config.yaml
num_hidden_layers: 10
hidden_size: 256
num_attention_heads: 8
num_key_value_heads: 8
head_dim: 32
intermediate_size: 576
vocab_size: 1257
hidden_act: "geglu"
norm: "layernorm"
norm_place: "peri"
norm_eps: 1e-05
positions: "rope"
rope_theta: 7100.0
rope_fraction: 0.25
qk_norm: false
attn_scale: 0.177
bias: "none"
tie_word_embeddings: true
parallel_block: false
extras: ["capped logits"]
init: "uniform"
init_std_qkv: 0.0492
init_std_o: 0.011
init_std_up: 0.0492
init_std_down: 0.011
optimizer: "adamw"
learning_rate: 0.00182
lr_mult_qkv: 0.4
lr_mult_up: 1.44
beta1: 0.9
beta2: 0.99
lr_head: 0.0084
max_grad_norm: 1.0
warmup_steps: 239
schedule: "wsd"
decay_fraction: 0.81
decay_shape: "sqrt"
final_lr_fraction: 0.0
batch_tokens: 65536
max_seq_len: 256
doc_mask: true
train_tokens: 360300000
max_steps: 5498
dataset: "wikipedia_en"
MLP neurons of a small language model. Each row is named by its layer, matrix (gate and up: input weights) and neuron, and shows model dimensions 64-255. Each number is 500 + 50 x the weight over its row's rms, rounded and kept within 0 to 999. Numbers have three digits each. A neuron's up and down rows have the sign that makes its largest values positive.
After each neuron's rows, "fires on" lists the tokens most often at its 100 highest values on Wikipedia text that the model never trained on. A number after a token or word is its count.

L5.gate452:442495543482484585427441512480453538514488482487497462479445437479528490566387555466540417427502483572561408500413530512485485448457499393548422501517431537485531483550574429413536496525486505446537449434494519391456592521507424482521561467474517475533512483516485468573463582510454545478479451504472483506487385531526515465537541520460513449429483527500476422493532422454552492448577406568471571528520462542529503522449548494511518502554517508477621528517380491375489509606571499589441468442503540466490459568441429392522506483499559485526596416472526480517541443571461594483
L5.up452:543437560443466474500456538511530443377416491543554490525536465441530545486461513456557416527612400646430470477530475521530500549477542481517498485566480483519434445515596471489442576488517575468507530469515516377510558540460617525480519562532461502520466527538513480508544563556518501521557387464494491484451458403466526543397437467446503459463522510486604465542520509394572472456486448510486529574461412441531579484516545467507476625470538486432452517597583542440579585543515499538511620434519448504568540531461454444443544539524408555488492491470451502528504520448550571447
fires on: "2" 23, "4" 22, "3" 11, "25" 7, "24" 5

L6.gate336:480454501563436520453562543553505497516521557500493509497587466445570459501426503478520470495419511497513457443533506501492596466560594379451519517584455461529517377463547428387502507426474494586531467391538546475534621537487441523492446523482393610453443547436562579501476522485526518464466416545510414486582474480525433527536507448495542452438456488448547512479552582498498622553464393614415442489507513449486512433496460421445538490578491489502548518499460483535586457419582489428546504519481539472570494513561461473499394543575510565471468432541430544525549503527552536501
L6.up336:541550424560438440566424581467439499486553530502527523567442581495481502501514526549562549481430535465455478474518513562468424404444560553571507474547494533485500483475505444489485574462443546561446510554523571575517456473502392486568521439549540505626450440526529550425462506534481489510510473527465519528504525510412476430544517506576509490478548569393512382400535446467476442610501551456526439489564538457479540508450535558473510559514514368570603467545443528404518488524495548422534493556566441508484501511443553541435480597568575596520519492518466484444395563465443454453
fires on: " sp" 46, " Sp" 36, "p" 18

L5.gate417:444516491571550485506465523488496529527537520548509506530525570559488612543483588479476418426516426564426551566461447405571525482486558528503468490535462559464428434460415537519521581475503463432512483509566490499451478532528486444497513547548476599525483586484520524560475549486525544540487581513532486558457539438537420428509475456564512566532443470475526515521552518405522512435600516467562533560547531547476465526526412465567517430470529447514463400526527543542434495559451522541498519486474452441555593523404573482495460505501440493460424401596417507525472476446549456389
L5.up417:527485520500516497553499484450455470551540479533534527491462587510442470480458490597509583465515460495553404441561548497416545483517569512474448518530516383445477412436503650507512420439547496465488461480503489468519419495475597451510483507552534449474560425474453482572550514389378457520464597542503482499525518466524450416436520470552575560538505512535463534495454559602502445490414611515444478538479511520500477525372478436617462465558512488501521555633453564480511516473423481514505470494532480523547586419465516496510520620580518530537405483500425453553513517538564507472
fires on: "ess" 36, "oy" 9, "ru" 9

L5.gate174:455522468527554452494476603454524473550405487555597557577482495452478597556574440584516520476498505561530513487502503477466504518567565469511559436498416543550447473533511411502446463455511495478433498435514509569470451399485651583473439559515419596520422450529483481434441510554555511417503509529582502470556437496487427490535504571489607499526445461495534547536490633458469577506517383471498507463450464553532512554499414545478482558481544474546488551491563569471519441517459578499518416485565485594522431516519487452514491605556490532456476500528551435475410555546555494432
L5.up174:587407470541445508483492541431517509485463523515445529538551564519586471490566428492496555476504394419469524464568455508468456460497470475436485410406452606560506467537458575469491443481429502402465464531513534453525511467532471483594499571481509577584541503512521477466523453472479487458540491518473476430512476544595513498509555468522468488438486603525459435507530601364492510499470586462618498492471486508432443501450532522471551501530517613478499493438440439464577571465511615423522539470463476524457520596533391388514556503600637516520509497538591483518359451477461530511
fires on: "ed" 25, "ived" 14, "ained" 8, "t" 8, "rew" 5, " made" 5

L2.gate378:511515475454540562394523471494479476455498492441500519429543410379487561444435487413477527480514579475568554485474497454538493518529564527534540484380450588538621490564562467539570507497437440451519487478481523482478473563499566499591523493543438527493455502465407489513459479472443491549528590519616531568409509459551518557426455463569548499445556426590437462527585571530591533502427498525512458457487557380492457467571533480490450508506426489424482495492523406487471579486472485516472488460476522485499469525564488431512349523497571422579480537500483503503529532533399606557
L2.up378:587513442526508502545478446537537445447505504394533411395493378517519496541533528504434519472499497433476511515474592527489518583549513543466448459611487555481502537513432496607504597544516476479458441460606448555565471514476576462492494536457519587494449576526436513496552552496484484538477552478600492434490494521439474551515568519547507500477571512505535580427568528515588469456484477570390556505524394545539478530436408429529407518389510490470485527458569500535420485414560445542436424445578447468416506496456470452473544638446503482513470581520505545606523414473490599491
fires on: "ss" 30, " Re" 21, "e" 13, "ourn" 12, " A" 6, "a" 5

L2.gate27:491465529582492515383528518568492540460472505534550488555439550508470562503466447497434470431473484585515468546470526483455539514540488496421564482443441494475511493506419512473407384511472522586604516463487404551575534529495529517512493503521511474527519470537538507427511467507521469528477496569488468489535526452446495565451508476377407465486612486530498504564534576435461494475511391472482453420540488431504525482488532364506451431530575396444508481517520464489524520537479588505472559478568533404492527523474375426443451539515488540489481493525512466505454513540526419488
L2.up27:450445468458541490504519505503475518426448506537515474657477491471413484423475611506456481445531499505451491566478511504510557506396517437526556520389477541577598477539565463541451526528490567408536505452536609470535566467525488535417546506595526501550575515526524442521534544606560554458595502490549441381426525485483514418508511516547484452481513488491526436496510486481424417473513427524542493472551593473464502414576518507499518528470504499500453575499479479475526554607530552572427472517583421512543501452397466576535497523524536329486461536489503456535531517536506521424
fires on: "\n" 73, "op" 21

L6.gate395:477595546563453492482477482465567461502580569487508380403616578425555517459494510555540448462524484498460459397508496511506500469530489384536510431468499583469520615540462455554538503434485560541529472488576493485511419414468510584509466539584429514467493561474473518467471539413492499445475511436489487412434459515539426479555540469539567545485538455505457551565542522479425477557512507511513488569481500522434478616456544527425546598542546562537402462579559485422499514480475571450478549440511513461471537453515543548551504561593492544452517503508431502554540451516403550384
L6.up395:500504438519584547504491486464455472448513405504563527483445522454497519475488515461417498547456503475478541424430485482431539515408434443451491404593461574446486469541465564588464543479489485460477431539553455539444420458499562463465497510462567487444444490540464428509475574515436508502416404466550493455510535427539441530522544469508477473428607485519489465498531522445597586501499464507423489488472472555569575467510467533514468498517494487535444535467465494504464499413474534468561504461475460466464532595537440483537501489463510443641556508661463521464504502483401551557
fires on: "a" 28, "land" 8, "ate" 8, "e" 7

L5.gate468:501502495494421442473543550506481578521509459606531523483482503452535490532513495531618470449550427502631498449487455545529522529466494434494432535494484509436424484489539528530485501566460604470536398425435530502536615422504539663497419529560466481515501562448522541491504607488517435440376479439527429512496544498526400446502458470475506420489584560474491518488604531463490508484519464524392465477536592449527497500516428475492532426579491448528452510459384559507572446506506522433594487472536425490488413517553572480440523457579467529444488564510455542452509551555504513524
L5.up468:459443539599490453449492471513577527467494564522449517558491477446546543448478569483460586447580416452457513588488473479402444443462546529527501506457489562469493502471513491477456518407495543519548562593573505482531470614415508535517578446527416540563531554444571516537479476514499425471457461614511548419531530542482567429545536439540529566449419579492496465449528545428510510444561558506493463451470505489344467569510493498507499558425421456527516526410553461428527450510580518433520580567494400457482468452425481557426516498472516473496485476498442518521516588413570524441
fires on: "T" 32, " T" 26, "K" 16, " K" 16, " Sp" 4

L5.gate434:496477543561637533559471479423558577450537623484477543445444520569499543577511503502521406439598435450498513479518460469530534447440518453477515435524624530410530467439567479414577523578394522428493462503581538427551499539504527478564446454465448573494600559497527430527498505479552525550502511464551361557517604487533452457419488438507391459488534559545540448482529518502453440529471472474525522527472475440516459519439601439480564498602418440493500464532403475600458526519507487493486468494534445542496427523497588534513543618527490458555495468512473493505485501564528464493
L5.up434:522524532500434476418499439530523444509517552532530507496556424507537513539403607449483416510571503510512526494461522557436441558505505541456456495566523524511455605430456501529483490465496560546575551442522564520500561476344516492494489459507488462426577412480491464591525495562492545564610558436581504508499562447485509609471417438474528404485493444480471526493461558472432436499469451587530487477605487456498418500498513506536521529533455623475509594544485528453484580527509500509522502484498473531551508550531503580487458454475498546492471506588546547499498466474520546424
fires on: "z" 37, "n" 27, "k" 15, "d" 8, " second" 5

L6.gate338:497549576544506499424463442529493548473497560475485485478572526463455467491477457498512553530437489491502413477417500507392517490430473532495449525519563560598535468578559488469567507451469411542592537481438556394472567599439524472510542524445445479536558584464511482503520449526447556614405573548517438469532543526584491524516553422526471403534549498438503453555487511491397414453416481452476450419614431522518470465468476512447554512597435520454596410519492452547467453484543481463431574483471520509451541574439539451556475571526536546486445486631530551484460478482504426458
L6.up338:492507516534446477480477525446498562438550455424410583435455546508599424461523411570477426444484517474447453457475485524435471504494550464550530577576587418470600517461581549475527551434497495459525484500495535457509407599456516547519479500431528536448488565476577448509512414577461604548374553551418535422528524520537619505565488574429439491545396586471497448459500476517524509442431537546495502444617471542541502498570471551532424518599456476498620544524442501510542517470420541496464566521494532407447526514486449459542485445577608476607478535446547470512491574464442509595
fires on: "R" 20, "ri" 17, "ale" 9, "ell" 8, "L" 6, "ball" 6

L5.gate560:416559567515455525471447496426456498550459537565560504527442462472474575583453570492488530437539474490453591491527560444504482500445534536501483504441450481505514480536527459495512500444468577491478475496543506444504546477621394444446551445490468475469429550484628503474514537554461490580607553462562405484469546489538521503438475447427513493582462503428515368498572495469412494502501546484485497528490520553492516571432470480538565555519407442428572510571495587498454580542487491456398606529545540563456445508480604523489487479549537474533495530475595385572509509558562512553
L5.up560:518515440566526388501493437536521474508432474392472469468472498547410438517461511430463551527525404498583491549498466488440480504469473436499478429548494566515462478429467494501475485466562582468569547413525576577550550563512533462518450468466550436485540497542475583530505570420458523525536515462493545578577508425516475518468462433443484477538536468596495501491432503500509470515544467514514503428514461474495461517529487453573548498559481512399472387621488499494442442457507404459592520423399450596433553515500504521418465473476584524509477518516534525548447515535519549509
fires on: " reg" 45, " Reg" 17, "ff" 7, "k" 6, " off" 5, "n" 5

L2.gate45:458564588531502481368457446447483444481521597507549504538513513460509449467473602496478513508530559588491537519410655456490530591584539455484519434532489541584508492476468407580510459467564536526468505488436552577576490458559580500467502451513451471447539472505511476456537486512535489538470515458604510490546499355497429454500511471438382501573471448491415538466561617469490511524489617507468503534575487511471456503576478542521504549530574504503527475476490471520535483526503430479479453511583472437474567482561539516417448478434575506527498479456414474467479435503497479573
L2.up45:538575473452504446478535487492506422529507580454483533424478512529452564590547548503487491436473540464518547468572491521465501419536536435515526464508490487536497497525588510554520586451596533536535557493501498477506435464429546540366607539485466481468498566523538465496508533507451519540530383495492565472480458466486561454523558519464400524444428444465462495458471520435532458464453549526398453522511490496511455531566638423454582451522483437543553586546447546524459460487499454539443543492431589516504529575482623505416490507417521398433497446527459387411508405538562617559
fires on: "|\n" 32, "iver" 21, "ation" 21, "ic" 6, " M" 4

L5.gate479:482492512581509610493508412470474483528509443537554476510482550487509552573401481439422504514513508402567479460545507400429546463526537471536538443428486586514454521439534517508550448497511593542491432457494651518526421529497499390465533592498492428447648454402460525557550584424492522473430588515617499557509481517575407445487471508439583474505614484485528511464446540580496510537581476574478556430494450572500537478453427445493550433526437476523510507488555509567481531612423528552503506476488515488546585465490450501515500488416516580387485528558468458527533578477522467452
L5.up479:488430506523498478547455483545447504511455372475452505548487585421581503579528502448530443514533440456496477519615513544479611374493454438512446537532570452488429515507406483493498382440506495511464480530469469541545492593545611465501500469449546414434576513440536520553485388507508351436512491545488498522518515514414464474558453551500536440537468466473584571508507491497541475544474575523458512531474496562436515478508478530476465487454481498460566559511491534497530543551416540531460439572456512502497509557546482505505393566395505459498450493512428581413438591438559461483
fires on: "em" 26, "ec" 18, "ol" 8, "ov" 7, "oy" 6, "ud" 6

L2.gate239:458508537451440563451469596522434476488551492540555533525563490338443485476523537476518426431631454494476501477538479530522625484517496511468542455548428481471524500520600565588521530502433436446488424448539569500508491429468533577489431549474450521457488431490438570549517465591496500428504481560534541475441479469400527445487462458479475458436528421493507405551442536554542566535553523585491503449503546538507458481457580523504399554506456441427542572524459514548488461632466577512492556591506481540533582465501484426565413548569543427557498447521441512498541489348472533542
L2.up239:411489464493391407465557601563551525433473564522480536459547500433470543479544568529518408544593500472543537489524488525481503503478482523532508511577503517472508462541632448514484467403564378530496481474460593503516509499508519460418563465508433505531547590544469591477474554563454515478605399527515409513464516481408601512483495365505492505473496502528484446452422428526470509445539522577539490519500490538551431458499422529480535542414481507481527447587451472455494424533452584434523547627534531466584450452474456497473498520540460514519532541469524462491548601430526593548
fires on: "s" 44, "e" 35, "4" 5, "ames" 4, "3" 4

L5.gate27:421539525471506523503499541398539543512513542511507536554472479395485466511542514534528474575514476533427503407481514376496489591600553489502376478504462499475423417555571561432438431379553434578430581482443569375567485537495511437501514484505457507529425514500540547469515556561515496617449495554503497587435553472523502548595524481530503476615483551456503552477542553498548609530474426481443577492457479512568473450531419585504480550530436503530511464568529472573530425518469492534481561472484512450502482508509540453449467549495494528506443565539549491449548517550516520491
L5.up27:435490458530578501555523433491482510434505511429510483532537484442487475482410528544478491483470461484471447512534435404522447451628569478482491462578441434487544484503413531433461457605468534541473501545585528467531522563579476488546529513490558480497526487512490498444510478518510582413520618521453530486470566525523501467646474514457505462533496604474588451443465363481518590530474558498422500493636564472440495531430457521497471554561470475494418510597451446492538549524493443521520498455587468519510536409486539572490514514459503489475526529454501429474502519527483491541
fires on: " comp" 74, " Comp" 12, "pp" 10, "p" 4